config.yaml
n_kv_head: 12
head_dim: 64
positions: "rope"
attn_scale: 0.125
bias: "none"
tie_embeddings: false
init_std_o: 0.0142
beta1: 0.9
lr_head: 0.00231
schedule: "wsd"
decay_fraction: 0.731
doc_mask: false
train_tokens: 1211000000
steps: 9240
dataset: "wikipedia_en"
MLP neurons of a small language model. Each row is named by its layer, matrix (gate and up: input weights) and neuron, and shows model dimensions 640-735. Each number is 128 + 24 x the weight over its row's rms, rounded and kept within 0 to 255. Numbers have three digits each. A neuron's up and down rows have the sign that makes its largest values positive.
After each neuron's rows, "fires after" lists the tokens most often just before its 100 highest values on Wikipedia text that the model never trained on.

L4.gate1199:117120156136088118152100149154125141130140135085119149147100121128142133103143126091081169120186138138163101165066145088093129111145095080148100090142117089149158142109130135157082141118137136154121129133110146107130167135153138183126136090131096127143103100113119159172091139150175129108
L4.up1199:124185131113106118099125195114149123090137127080155115094126122097141147122160152110150139107129158130102141173111122174171124101129130126118127135154108096141121133176097131134167139143158092125111128143115112121141122056105124137130149118183102120133198119143126121132127116105101145161
fires after: "0", "1", "2", " | ", "3"

L4.gate3056:108120144147162149134106146110152117122139111141138157095146142146118157161168113108172120095101157142107163098113145121133122105125110063107138150108137134135122158147170103149169118131124123120135124148111123140160150071127125114106153144110091153149136136126121145127099087138084099149
L4.up3056:121129152168171157158096179119157110091085116141121124129134155098118184133086076128133143136108089127100086100102104135096124115147118161168131138120146162131113134163146108151081099130116118119126146160125136131109101150142148159154122085145120139079132118124124124131134152118134073108
fires after: "4", "3", " De", " E"

L4.gate2874:149141137116096177089071110131116114122126119153079175124157156080160149150088137082129131168111108117124128128123101142148149114176107129077149133121103188117101139176160127093094120097069108090139127139115148122119148141099156119143120114154108148098175120151115187153076092136150091175
L4.up2874:140114144117108132128133118088104136135097126140160160141104138110100133141123120112127122138149134126135145132114132135130112124104116151131110157141124127164153144107095220120147123116110091184148154137109118102175141138120164158137173160138136125111141165142150108163110142126099126121
fires after: " | ", "; ", " Sw", "–", "0"

L4.gate2098:139114179146119132175137144136131141147154099120094140130105152114111129147163118135085152119139131160105119121134122178121102129098121156078148155146111153119140158090154143157157131114112153112130139111115112111110093138125099166137134135155111110137122138133135135170091101150134133132
L4.up2098:121124164119124121097124114126156139151148174118130112149152148126085126144120104160121138095123099156127070067171142170149068130144154139158122114104154124155124134117142126111152112096084152105144126118110128090145097152146127112161146161125132074149109135131095152121117123106080070127
fires after: "2", "1"

L4.gate1666:123155129158100101087137142132096107140136108148140119089132113108141095115127093131112074098153106102159123115148142104096084138143125124138176119111089142148142128115098107117121119160117142155125178178121109119072138143116160094117115149098128157105151187114124165128115155122098155059
L4.up1666:128118152148133146146083147100120110145126132142131110127172130145135136079073148143135130119131107126161162121136132146170130147150106175114141127108134161169168201133128110155161108141114160075098151125128164127163131119124156127057125127131129139103127115202157101131182090152104155139
fires after: " | ", "| ", "3", ":", "°N "

L4.gate2631:162068117190109107154128116142122131142103134134134106132098084080156129116161137095110131162114108167150107115102138110110135129165091062131169120075111134157112145137200142146109161160118146179084111163121122134160121113119156089110116119116115131133112111132180149116096130130098120137
L4.up2631:131085105171103096080108119180111127138119139118137088184109139077118125116158089135127116149107154146120114146138080143126136124151124092139159132123161121149080149132144138142157116102137120132117125141144126113116076148128182115125113132159084155163138112093122155160143161109114121096
fires after: "\n", ".", " |", "),", ";"

L4.gate1877:186147112119127122156144132174123116134141111088146110122161182060109141130136172098094120145147136102154152172140080136133104185107118115144094114122140152127078123128138149118119143108138108128114114116143105114139149161104144124130109122107116142150156145170082104128122102138156140124
L4.up1877:122117131142112131105112143131135161140142127107125168123122076140153132113110089140135127111121116110150142123109100122128123143165132139146146161118124153113137133106130112094122111176094104074084122118126148133173093113107105148101135132105154122146152138157134123159143167115124123148
fires after: "\n", "0", "2", "\n\n", "1"

L4.gate1806:117139080106156091111111119169104103116164117087097117116142141077131153096135122133137101142089086170140130088151165145133148100136150103139108122077153158105126099163181084091107173107119105131121145141168102092135156101133095151102149130122145129081127090105141127118108083085112128111
L4.up1806:109149078091142089116134091179100113096146119086117118104151132096145158089159144142088103135095114176124117113138160135153149087131141105139131103102156172116125095142184078091109153121126096125111161133140108100142135104152087154108157136102140144110127108096140112122141097076103117124
fires after: " |", ".", " |  |", ")."

L4.gate1262:109151118162156113106148115136139134142134099142090153144079196122107068162142086115140168141088146136150167088071124140136142131108130084117128093172169112151149128131161145140091130117159167118147106118144097124160129090077107075131118152157121145121146190117108088129150144142143081143
L4.up1262:146109126169107165091119138116123113118138104168131126127158146142174156125088129133134089121134139128157112119130176085142112081106128113116124105157071105088143117145125113122121145138122162148165139119109142115148140063121134147116155092157136142132136147140115143102112134121141125129
fires after: "–"

L4.gate2545:098096126104109130147142108130118062093105119123142108128087105147174150090130131136100131123139148104143101138126090160105149181124131162159138096107148118136136127085127101129104104126099138131143171132152110121069170112147144109163121113134146173158106114121116114139144119141157138122
L4.up2545:109174100121150115119095109153126129117132115158117107130172150118151137131133116098113123149132135104116166081149089113137096109151142144119100083129118118095080124131138088103128098164121078084169145119187131130143067105120113108124163132155111155105154147150146112168115099076136104121
fires after: "===", " ===", "–", "0", "==", "-"

L4.gate1729:110135128100148106134111120133144135114153097144104161118083179137134143157147129129131122177100125137146139127140137147134146127125134151114137112085143112114161116126113135140085144144206088094145100081119145119108152150131131130150110105156132141120118098131128121107121130143142102109
L4.up1729:126083157143144125146103093101134099135132114174152120132133130167145174097132099133108148129123121092094139126102118130112126096179112119114143086119109119153119150101129114114117102152111125140155154145167114155105100119158123123145144115146131116122087205104156141138109115141098123106
fires after: "3", "2", " ", "1", "\n\n"

L4.gate2043:106124184144177128145160120137145158113119122176108155134113084146125147171092099135069155115095127159123144145129077125156143109130100102122149137163122176118071171105189130108119123154137074048116151110167129170111107114126147123142094120135128114145119133163143101119162163086119108102
L4.up2043:124111114175157096157097104147094147128138142128155132154167110126129093131098098088135118136159109131093139140103071113134138084118108089093122129156118156147081155123151117127160120134135128132157120133117138122128092135108125138142118153109111087140108109165141108139144136130115111158
fires after: "–", "1", "-", " to ", " – "

L4.gate1171:120146150119109124119111141124147145144140123135125123147158128107123148153139089092121144129182137101126147106120113114129152084116158128158141117101141148151126145100170098131152146124115191166128095177131132091118122130131125107184115154130124124164126107134117116094061091119138107128
L4.up1171:168122159159171103099161124144120141138147146084145156118141136066131164106125088136102112126139138113100168150073145134159150106084162145134114151120147127123121117123109138121123101128128156112099075135107165137130122088124130144139137158127102135114126158146101123138120110120164137109
fires after: " | ", "2", "–", "1"

L4.gate1441:130128125178160149127122128125160129136154159126143131120105103145145079104146108126120151084118117097159121162142105135145133113141131116153107116150177124111142111133162117165100083114134147120144129120147148130141098143129159150140186125108104118092126166157114130110157127114114116147
L4.up1441:119101105109112115117137127156157127122135116132104134168136165099135137108157114143127098189173100143117129124210170140100141105147111127140126155184132115148131128125160130106140153144134109128114127122145072150121121184118093118130116170176098174116124129112150121172154126150153105141
fires after: " | ", "–", ", ", "; ", "| "

L4.gate229:134107117132109114142122087135122086154130150112112104165122130125152156132106139109105094156077108128150150111106146145152136110120117106148155108099120129148090120163185121124168133142129103125123151143128077100139114045113111146111155139097136123103100144151097076100132132123094112148
L4.up229:130141135095134120125117108130150112091118159102121134156135116139107146122133170166149144107125166106139150151173134122087121140140161141163140093140164100153100135118135115118164139170136127146102102150164063118147113100138119088126143155115128094131114146155111103115131176144100167102
fires after: " | ", "at", "; ", "ar"

L4.gate2721:107147104188148121142089159095139119149124083130099117095121137146159172146073105101147136104120166107148118089094135120114118080105109085087123137136137152148101123105141142139128071121116132165138140113177144108096124122135135100126147117110104113087111083099145088070091111075092120108
L4.up2721:112080117119164131103133115117151156160160087154108123115131102125122106127115166145138118122120108110148159112129097187126155133149125169129106171132144139152138088127096177151123088137157179190134120106118132122123136136126128167124123103121130111122138116144115104119106125091146106107
fires after: "1", ", ", "2", "–", "; "

L4.gate2684:143105116143128141124147123169125125132109111180099122124145146145120124141099130095121093131138137097137077140088155126121096119122111147090129149061143127160135149163147121094140163145140176117145132166112132068103122118169140133142125104114129154095146155124118154144134163091098114107
L4.up2684:120131138101130127088117120172085113120127113107091114135124153162141095109102106157133109100103113111128158119126185120149126167172138146127099132145134176116133131119123096130147164121102164151146122117159127114153165157144108133101128164087098124130119091114168134135110154152163125139
fires after: "\n", " ", " September ", " May ", " October "

L4.gate361:159132089117126103138113134137135139162105165124134140126134130126121084156172136107097140165153152114124136146153115122134106132097086106113166136115140125144092131166121132162139167140145127108146150115066156163098148123144117111114100142149116169209160122116121108146130132112104116131
L4.up361:145100157131143105186140108132124117127142108144151075147133183112161138097156123144163132085105145117151148126081147107100150139163150134154138107091146107105137128125108139144069057086128126131112178101140137101111169128161125080142159138124143095119187117126146145146151105131164158098
fires after: "0", "1", "2", " | ", "3"

L4.gate834:144109124102130133130123135115118108153159101092119124100180149129154125126132148121100113120107128139143154133131111155136132097073113109114192182088141140186140165145147126191115074115143091119123148106149112132109170166128067101164144123084124102126112140088134122112132090132155119135
L4.up834:149183159075109125131093162098139118099140130132115153095136182146143161174144143113144124149144162145110146139114120110130131139093166128135156156113108159167120120159134148133116146152166158145124116126121157154113173154115099064137133134147139035152149116096142161148105142152154124135
fires after: ":", "; ", "500", " | ", "800"

L4.gate709:120135143106129129127089121143113140145114099066136135085156126152138123088156152137128143130121131121122114143115143130090157150117159109128131121125134149118087170087150090116099161133122147093093157143149130127115151108131076114081092171126136105136153138117117163135162120150143141143
L4.up709:130108146088086156107154146137110148127121134141100118148114115129116127172102113114152137138127142147152164116120164125171081086127116106135133154114112120089113113127125119118162128120154080133163165095162104120127117110161119138080169119088116136113109090127146122119104121109099147109
fires after: ", ", "| ", " May ", " October ", " November ", " August "

L4.gate557:099122121066162142120131117141126100122141124100106166131128114156111157147139137125161153104094156084106132101137169095112150133158142127118154141108170108093137111138117161136132111166122146130125168122165121130138119118131109173133109115132135142104129121097108150107156114119107165112
L4.up557:103117157135107135130115127105157098134101114097097112171140118094153082107131116141119146161140146148178126062105095097125122109134157113106169121140159176142128176124109151181148155130113155118161111150127150153145117135134116118136101143154133131146162088115174127108125135167130128120
fires after: " | ", "2", "4", "3", "1"

L4.gate2432:124091110118122094084111148147086118162127151089145104115124098096132123084162152103154134154111129109143163111138154124117102145117143146129171152105136120114131138122149104102143112136109142152178103111144163104090110124137109140118134117127094123168134130087130098113106156121130143137
L4.up2432:115116131096132130178065127124111130124101094126147148186091159143139137111166133140121139165124095162147114139106114137113107164198125061111146116164114090161137082146104109157127139086119142153135137110126147107178153142148144146135086110134118118131136087113167122180125131105139138098
fires after: ".", "1", "2", "3", "5", "4"

L4.gate885:124088120148112128121114175091115127107149141123179117115102144126128177139134111125113117147124129071099077144125112126103112161127108151084148144129105059178129120150152096135141115139101130121131170102149153104129107158147100135141135107159132100095122118131134155167114137134097116096
L4.up885:135145122143114117149121158136137135166124116129104120106084126125147105162127102088131113153152125130117070127118085119162141163135144093090140142098139047171126140137137081121110105121150140115125120168127131151109055190123132139153105108118103132129118139133148138161107094053111115124
fires after: ".", " | .", "I", "^", "Y"

L4.gate2247:108079102121153134071146099127105116140152112123132108167134096096081138158139148159081102135122129113153132115114087123126154108113114135106112140127101095123146103175109104118105086081166146125138128094097085095145142104135098098129150153122140154136137138145171123153164114108143160115
L4.up2247:124121102134129136122101110118174155141146120136156193141148135096159109131117105175102168136151099136116130116141115153121100150163137113120145109112138111139098129103104160115148136155123151103142157113158149122134124137137118089112104140162112138131134117068119134134097104133139169156
fires after: "1", "0", "2", "4", "3"

L4.gate502:092139072132165113126121090159111139077128105122126121122158132122165130127151158130132129112081131169099152142153140135194155110131147138142169118114140137117099099121128112103104167106124113163160144158140098090143185117104098106139152133137116109107121094090099113098105118150127103096
L4.up502:135121114112112126136108091153094123123167140067110115114114146102110156087110120126105156127108115119132092118147155147190154100138130143141111138094099123134148056115181111087084127099115087090123136141140105105121109121151136150146151111093103123093117100106126124131123120102111098070
fires after: " |", " |  |", ".", ")", ")."

L4.gate1018:143147144154147141110156134095120143151144100122148115142162084155149116134144095161133125115115151114146120105126114141177142103155129123109112135119115142177115134086107113125108106103121144118143140148144096142132185155175107132136169092135150118136175128138126075167086122141139123111
L4.up1018:102121148131142142131145110144129157134111126134108148074118091173124113152118099124128119106120125092082129142171129109100128140112153163175137130150109156146111149131112111133125110164131097100101118110125137145111148128137109113119144104103159138120129085119147162161155119127140100114
fires after: " | ", "1", "\n\n", "–", "|  | "

L4.gate973:128122104178133174124167097152176089111141130157113094084100143149113159150158128149123127114116102137152076112164145116101171101120153147118096112134185111122180126114152140149120126148147139099099149131167097105157133149139105104175139110110127098095079178132109164155104131149093124134
L4.up973:104128139114132143119134114124124136117120141158106148145138139160086143121133115166148106145128120128151110103127147154173138095116153084139084100159129153118138119094180121137150158137132125123119126088140092167122126166156143087133112130113155122107137133071123165122123102141092126161
fires after: " | ", "0", "; ", " | — | —"

L4.gate2306:146126100172161111143114157147149123106137131139089149113148071148159129158122137073145128147138115131117134151143080117134130106083136121146122126104159130094111142129170123111138118117158137200095114139135126124088132158122088131144120126150099174118094123137144137077129124099184138155
L4.up2306:151151125138112146120094132170145124134143145112141129111120106071118157165132088110087124186108184144115151129119130130108133108116140143117106159132116139138073126137151104102145142118179103135148116103149120125134112127096136095152139167219123123166128088119144096119106144100142081155
fires after: "2", " | ", "3", "I"

L4.gate826:149121121140112081134109129097109123139168133138137061138181112134154149114116113139113122143152145117153134108134161142136080127107127122140131125081113158138061092085138153130108143134124125153137170158166112138093123155094130126152116110112111101138109085104128136110111100111153174094
L4.up826:166134116126159071087134132121097100103141122140174108144176109120135119108100106147130142120168120130112097141129153171093087150078162135140105131104116105158057128106133165142137134156152155142115150138121090115098113150087121139140151085161110111153114120136131124091123152122127138121
fires after: ".", ":", ",", " | ", " to ", "–"

L4.gate975:112172082123133141133186120157116136137094144117108101150128152154114086145147152074138143122147144131148119145125156105088131109120134136087128109105124118128138130104136169153140149144123105121140142144150170162119153148135121130135120143140099141114143100084149067120131127101098136120
L4.up975:149134093133167114131138144152164127124115127147160178091114121126122109143143104124142087139146168129116128144187134128110127129093123126164109133125154126082187114128144139157135119136099131138104147141120168177092152174109145113103124138157106090152143087141143123102157090116152130113
fires after: "2", "1", " | ", "; ", "4"

L4.gate350:195144112104193101128107119126105112121129113117125137146185132152157107081134117119137152138132136097201106132140137177170128166141091151139120144132086112125090094122098110140105112109090140163129160134156102126099114141110145140149122101126080127127054137148187119155114104139108130103
L4.up350:106122128067109137128140108185126095127155116130100147114096114142085146107131153107117114115128161079105093109147123183140140090146116123142134104119131143111134135111142100096102133188142090104088105145106102139081105183142116133138132106081064107084134139150112104163138159121125117116
fires after: ".", ":", "/", "-"

L4.gate2303:147118161103117146137077118174120137119135131094109103123150120100077145164094087120127130136112132173119093122104105151097144140094145163111119116115117136120203128107123114110147123138142141117118120131174098123134136129108164136155143136104148108108167137105077128135105082132115096159
L4.up2303:113083121118128127149115134139109087100142148117096106141118157114165147135122133182107114093105118156187089106153097169136161111140123144159119100130130136138146102123185146142139135141096093114131122130117108112106131131121132136148115078158150103093137136085123147143123074113122120125
fires after: "2", "1"

L4.gate1082:132099112138121118094119157152156122122169146119140150147127123162120127134170130154107095169089136111124143102111127108148131115132170108106117093132162110136115123099122114145115125107133097119160108107113081143107110116129152163097132125137123116149138141107142087126165122111121141136
L4.up1082:165137107141099155122104115094128111138075105117137111070124149090132137098156085148122118133127166148155117129142127146122090159091109119144176114135146162137125113095087133167080118132141169144133137102132140126137159134139094114138194103113137073118133038116146159141132123104157149126
fires after: "| ", "\n", "- ", ", ", "\n\n"

L4.gate1091:129163142139162094081135133179139097134109104140129100157160121119106121120146098096132116122119104104132110112186149088100125140142118110120117137114205132121145117160111121088140144150141127139105119110123139126111135088122086100130170148098137132163106130115150079123121057127154127127
L4.up1091:123162147119141136042116158140136123140146151085107123157152080147136136127095107086172102127138094138159130104133132112113108096152165136128101139074121146148115173169097154099138099131143119164120076105153118127121132124139103126117139109126117145124133140106115116129162077128104089127
fires after: " | ", "; ", ":", "00"

L4.gate1631:101148146110092109149124129122147139146176115118127131116116138123174138150092142152124114126118102117146137124099117110138141149112101089123115135135155106145154111095111127174156082133125126128097151112120114129112108166124139136115129160128121120147130136107120084146167119116167118133
L4.up1631:152110141152113139126117144149142167128106105120108119123125124057126103147132158124146101134117118127095145139123140148095123194159103104153109120130154137134109141152160124142179180081135148150192137123149114114151140126136130111162130127150153106109103077105117123137136148096142158116
fires after: "–", " January ", "2", "; "

L4.gate1265:128129126129137128119113135118103139144152115127121097156141184170146123110125152095098129125116094124095119129126174112148138141117089118143158123150112187107121130126110100137128174144201163101169146129149134137120139139170141147128146117092156144124112171129131139161147118134102128098
L4.up1265:107137170139112130107150152137131145168137118144148174102131112140122178129138141090149091132175132134137137111105149168139159160149160075120156148114140120133109139135145145090164123148127140106142135143145105125146141095106112112126114156158131111059133136122133146142151107072099102136
fires after: "| ", "\n", "\n\n", "- "

L4.gate2387:143163119184112148157155165131140117128138143140110096142126118084135147137100110156120122053140099098136115120151139109140115094111137116096151134096143087149104180103182108126124179137122125134138172130118129165126132136117102130157171139127136107142116142096089102115130161110109164140
L4.up2387:116200131177110100165174131110148159135120116127113068131174112102139133139155102137123146080138101129104161144111119079125149081135136073108183160092147113126129102117198097137140163144149109100131156159093107130111097181123055133159141168147111155143130170092130118139126148102151149100
fires after: "2", " June ", "–", "1", " O"

L4.gate226:110118118163087130164137135131123113120086112113112107085125135081097111119138128125151171114128133107158103143102125135096116109104093139153165106138142161159116115058084119127122121111148144113068175115147120130138123141159106131114133102117114127121108143122135129124163161162116082153
L4.up226:153106087129108112128140131125135105147129128129150140136113107086144175105090137112087124137148103131111147114126119107115147100167169101143121096118142152115067127103112150104113192104178125183105157166086118109123123176109137096144128124140107112126120141086096095150093170127121160121
fires after: "–", "1"

L4.gate438:120103132105101142176115133138126116099111173118075096125116137130135142137136124127120113117158149141141103175126139188124128103108123117132058156098110124077164105142094111137117166106093086136112117155167128103109152134195103162061102129137153151113077093102174131137099134129155092135
L4.up438:144160144144146109116090151073115120145124135142152099113102168159098127094127115108112155122121119143121107095152099124116107144105117109156137089108147191143118095146152122183132131137145141160117124096112126108139131105133137111101116127166164114137107130126140136090128141086147117150
fires after: "4", "1", "6", "2", "3", "0"

L4.gate3042:081147090124170139109102119129133151122102146116121115137151133150130092102179085121075107157126118139103143121193178118157098117103135139117162115078110147127104110158107091110120125133155124157150132140126143125129118137127133159094197094129118123093172116111142127144147137125106077123
L4.up3042:118139118136122176093137150095139103133159123118134144101134127122165132159116131098164129123143180105107123116097104091095082158131151090127116146147146135114117150101095126124151082118111119117157116139134119168111094154120127142114084117120112130141144132145102099202148129134144146117
fires after: "\n\n", "\n", "|"

L4.gate1367:133119117131134099135147122119157091137127112134111116162136124138113130132115064110128109126108121125183111145061151124095136117146127099082103133135149099108110117079122142093148142171107163129130133119157153133106122091109097140113107148121105090086131116143139159143116140165112116106
L4.up1367:124133129122105089135148118129115146162187160151122156140102073156135107127089135121113150135146157137111159094106138151151076093108115114176134127113140126131125123134074132116145083135095131101136117162132126138129134126064152062170130108132136139161105155124142125145174160124153107117
fires after: "–", "1", " ("

L4.gate541:110159086148117060094123114125092144147132107105121095127085168095159198107089134120095128081090101153148142147097130124157141146116139046132126173083104119124145134142112152153142120119118183155121145112132148196169128132150134139122125108149094140150102065136098088140158161142129108103
L4.up541:115144079140119135149106147157168158119127125109109153132101143139136121137154121128156149145055088124126116119168156135076087115101091127148144141162159083185123074099113115132170152109140122123125104100152111119108089142107136135136135107107124114138160116076127096134136163113126121109
fires after: "1", "3", "2", "4", "- He", "inal"

L4.gate96:128118092177124124100115120170135120135091138140130130146091145144102149165121106090159113106124095065123124167166106121157131101079136154143135123108157123157132166137154101153133164144138137182105141117094150117111143117094180107147134113155138108106129160102134143164131095176124111157
L4.up96:173122096118166141119153117123134108142157118149117131108169141114118085176166137114121127106135140122101154089118137131148179120122147097080124162100078122115156164132180159098146131133112110113085144164120106144099072185120097094114107136155149148154143165102119129133146133119122121121
fires after: "–", "2", "1"

L4.gate2351:122146103133101127098095117168118131156132121116111107123100139058127142152141134157133099107173120135125150096142106120122116071076135134136185147082170131163146156121138127115146144122160112098133098157066128122136179092139108165113114126070158166130125137144165151155067104137115137115
L4.up2351:136123110096104140161188177127118164119125165139111148122105143150154116133080116135112138145123116102128096113167112118145056110121146120114111118163124114132126153098133120155122100158100125108124152144101122123099133115152157071132141138136135150174130111118108137072133108145133135112
fires after: "\n", "2", "3"

L4.gate1228:096139135136136135121101128155121099138154140148137105073092145131137156102152136120117139107103098129104077117132144160133133076123106166071132151120135180113105154079139114131157132130107074112111106094138129144115129134095144141145130121118146123140107129130144111113147143137077144116
L4.up1228:128126134174148128132115119184159127125157103133133147145117170111151153167175113077134141144102146139152135165161118118131094119110157136177140143120136155131126108155105130139108130116107142188084131108118117115106106107149152121154138104118150138122181107119109150109083101158138132114
fires after: "–", "-", " ", " - ", " – ", "1"

L4.gate701:103114117167072133080116146113124119137126133093166137142124140112147127135110134157147129141115115167128155103181124174113141108128133114123169154141142120163176165125161116157130101155125137112126139109114182103168087135125156131135137130122128117136117154117137113113118123171116119118
L4.up701:113132125179115125144108169131075109140127134132112141145144114109116118144128116157163104163147106165112084152139129100115155149131117146141175144132125159133127159140110124060170153116079157097099149090133133121112175176112145122125125149137103146093117094147155110133085152122120082092
fires after: "\n", "1", "3", "\n\n"

L4.gate392:090158089146128103102116137100147108080128138097113132135128179113120150058137122120150109164125085147128169108119120108120095109161131094105163127147104141153077177136162100128106158131122136135122160167126153103120106130139140122189151135104128133106089117117145153123151152177112164131
L4.up392:123165098142104143161143144118139191155110136137158127126150127176176099145163126123165109092106112129145109165129132103125140129137125123121187103106135158120120109111164134118151152143149117143106148113136151155151106130103113105174130148105107141144213100102146133107129151123161136152
fires after: "1", " al", "2", " R", " Al", "/"

L4.gate178:146128115119173135143119096117144139148080148117153121089137082112098143128105165150098099162165092127129156145112154114160101132077121136123145144083143109072098110117135094131115108142142109117128149159107158111132160105132113110135089118123139100149104156090074140172135103139098176121
L4.up178:153149177154144109111140131135148122147125146123135141108140109087127139132103122109144134129150172080102107135118138132127122115122103124154112141151145141177125154173138157186107203150127119153133125144059153072118155110169123131150097065120115128129172123139128097152128109100136098112
fires after: " al", " Al"

L4.gate2647:136075132140142134130123114162134105139121102127139123092135125115160100131133156130148145182128161098129076124109160129128126123075105172131115143132110118153117144115092148092119143152155129131091156105135119119143109132092184191104108121056120119092124169130136139141102123116135115127
L4.up2647:120147098120165103159083149130062126130136135127109140117138141129137084081075166116082109174167112147140120138102186111161096154121145102126122099120122124177160114137178159148092131152175131116141123077098174132147109126085070097082101100119112150102107160135109094143141113118115116135
fires after: " | "

L4.gate330:103134087148136126181150140097135134148120119107119152104122126164081110123146133135096138113137151133165120125120158152169114090122144133143116114101109147084135119135111142127117106167161107136132132107149144139120122125161117092134141151111132104134112160096074140133127112137137141096
L4.up330:127157139074129111108135119174162156110142115145116151136144173140109162098086165141151089135140141115122123161128093128120163157101152160155089123159103127111077144092088148142114100133109121112164155144118128107105116136132104132178152100160115113124132118101087136101121095137123193150
fires after: " | ", "; ", " record", "0", "mission", "–"

L4.gate2348:120127134120138149134080080158158171116112126101120141157071105140128109082114145119111143139104112148131153121103119165120150122099073106146111124159113118108118144097138128136106153177134161153136158128170085100143133132134124118130139117137133154121136136105119136136117146154145124134
L4.up2348:145075135186118144079082136117153105144140169125124106142139148129135126127139098108137121112135122126133118155161061154120119144126116128160126116146150131146126122111111140127108148081173137157122159145119115106151128121093131134148145130113164113079115140130079111144117157149107142125
fires after: ".", " | ", ",", "00", " | +", "–"

L4.gate3020:137118142127128164125114098081129089163131085152130157116131125156156175133116093120140132146129158139143142136136122128082111116128134160173112146142136130101117084154114077107080107172124150139083139143155181156135133093125156114114144155153088133080151141124116148122131173133146137125
L4.up3020:140107121133145079153129113109124093146121110145155155105132141119133103115100098179159148124139119123133107080114144085102112120116094173149116155120146125174117118131134138135114133144161111139145160166154209150144152082164125123154127165176102101124127136167144129132188144103127143114
fires after: " | ", "2", "1", ",", "0", "; "

L4.gate1401:135080099161106118098133125132128137105141141150103143164102128158138151153155126115107092121091126116122134114157122101156120108158119122145143121105150070156165102112111097142136110124168140160114143116120124175072120091152123161142206125126126126182199114148116111147139137124089085129
L4.up1401:156147137135164099105131132131087162128122160069120128132150116137166107138093172151112149139130148166124154110135134133145130132125154114118123138135108156139130126160136142119120139120127121151127102115073118112169107149142138144114128186131122168083088122150095103137119116120150135095
fires after: " In ", "- ", "In ", " until ", "| "

L4.gate2318:121142157151131146052144137136085073179132150139128134134121102135148151132147162122113117101119086102135110132155173123121129108192142169122088143111149091128104133142106131116163122066143140103158147089151096149150143126122114226137153139078107121086121093131146116108153118093087119085
L4.up2318:109162146134122160114096138109148155149177079132123126146151119145167079164116095132168169134136126140143130124123136159115143150131114136144121150143137129140092152118099111112129133118183154112112084130141100140134109128113138130077163135084126124101147130053146136146171130112160103132
fires after: "3", "1", "2", "4", " | "

L4.gate1927:131104112138117120105103046151143090141151093065132148096118124094145097067137174145114111157103152141136115108127090142140127118081137143143137101093145176137112142107140123101128093124134146095128187127138172113111140082148116132135171110068104085134124128121101087117141143125158123128
L4.up1927:070147139134138123089106123146125137109144115111135113131138121175135141123141124072134124107090145186114107112126117124166140113112165147099107095129189113146105104111145107119118052172123113107124140092134136137068086134115098174124190122105110120122127097057097125129172102088168090118
fires after: "\n\n", " |", " |  |  |  |", " |  |", "==Track listing=="

L4.gate1148:120134129129126072123143151116125118144142151100125102113140140125160122100144153163148102104099150121134173106163138100149158130114152128107152150160137137111094152126143105091098114130152179105118154126075164143134121102129093140107106140088104150125160143144089085101110107101101131115
L4.up1148:123126123122123152107155132126105116144134068144145125120118085134097125120139101153105153099122143134145097155101145142068092166152129052124130116167079108108159164181102136130095135163129081132111130132139092087136153136135094101118139140091113145122097125118136141117127108130060131117
fires after: "\n", "\n\n", "–"

L4.gate1084:124149095169152146118112126162167145107143130114131152144128144079123121134125109143112141102121118154108130178108090167132138096133110064138121127129144194124090115131149150140144129088159119123124126122134115134159168151117104145133145130140139150115133094152107126130118162133165145121
L4.up1084:112106116121148150157136089142134120146144150128126155122126098136130139169137144089120099116134143119115093085094094126171169128134109112097123104096146168088079090099158110136122117154158147142161143122106108113086120123120145128150108128160141128090078113141141162105109120098115107121
fires after: "1", "2", "0", "3", "4"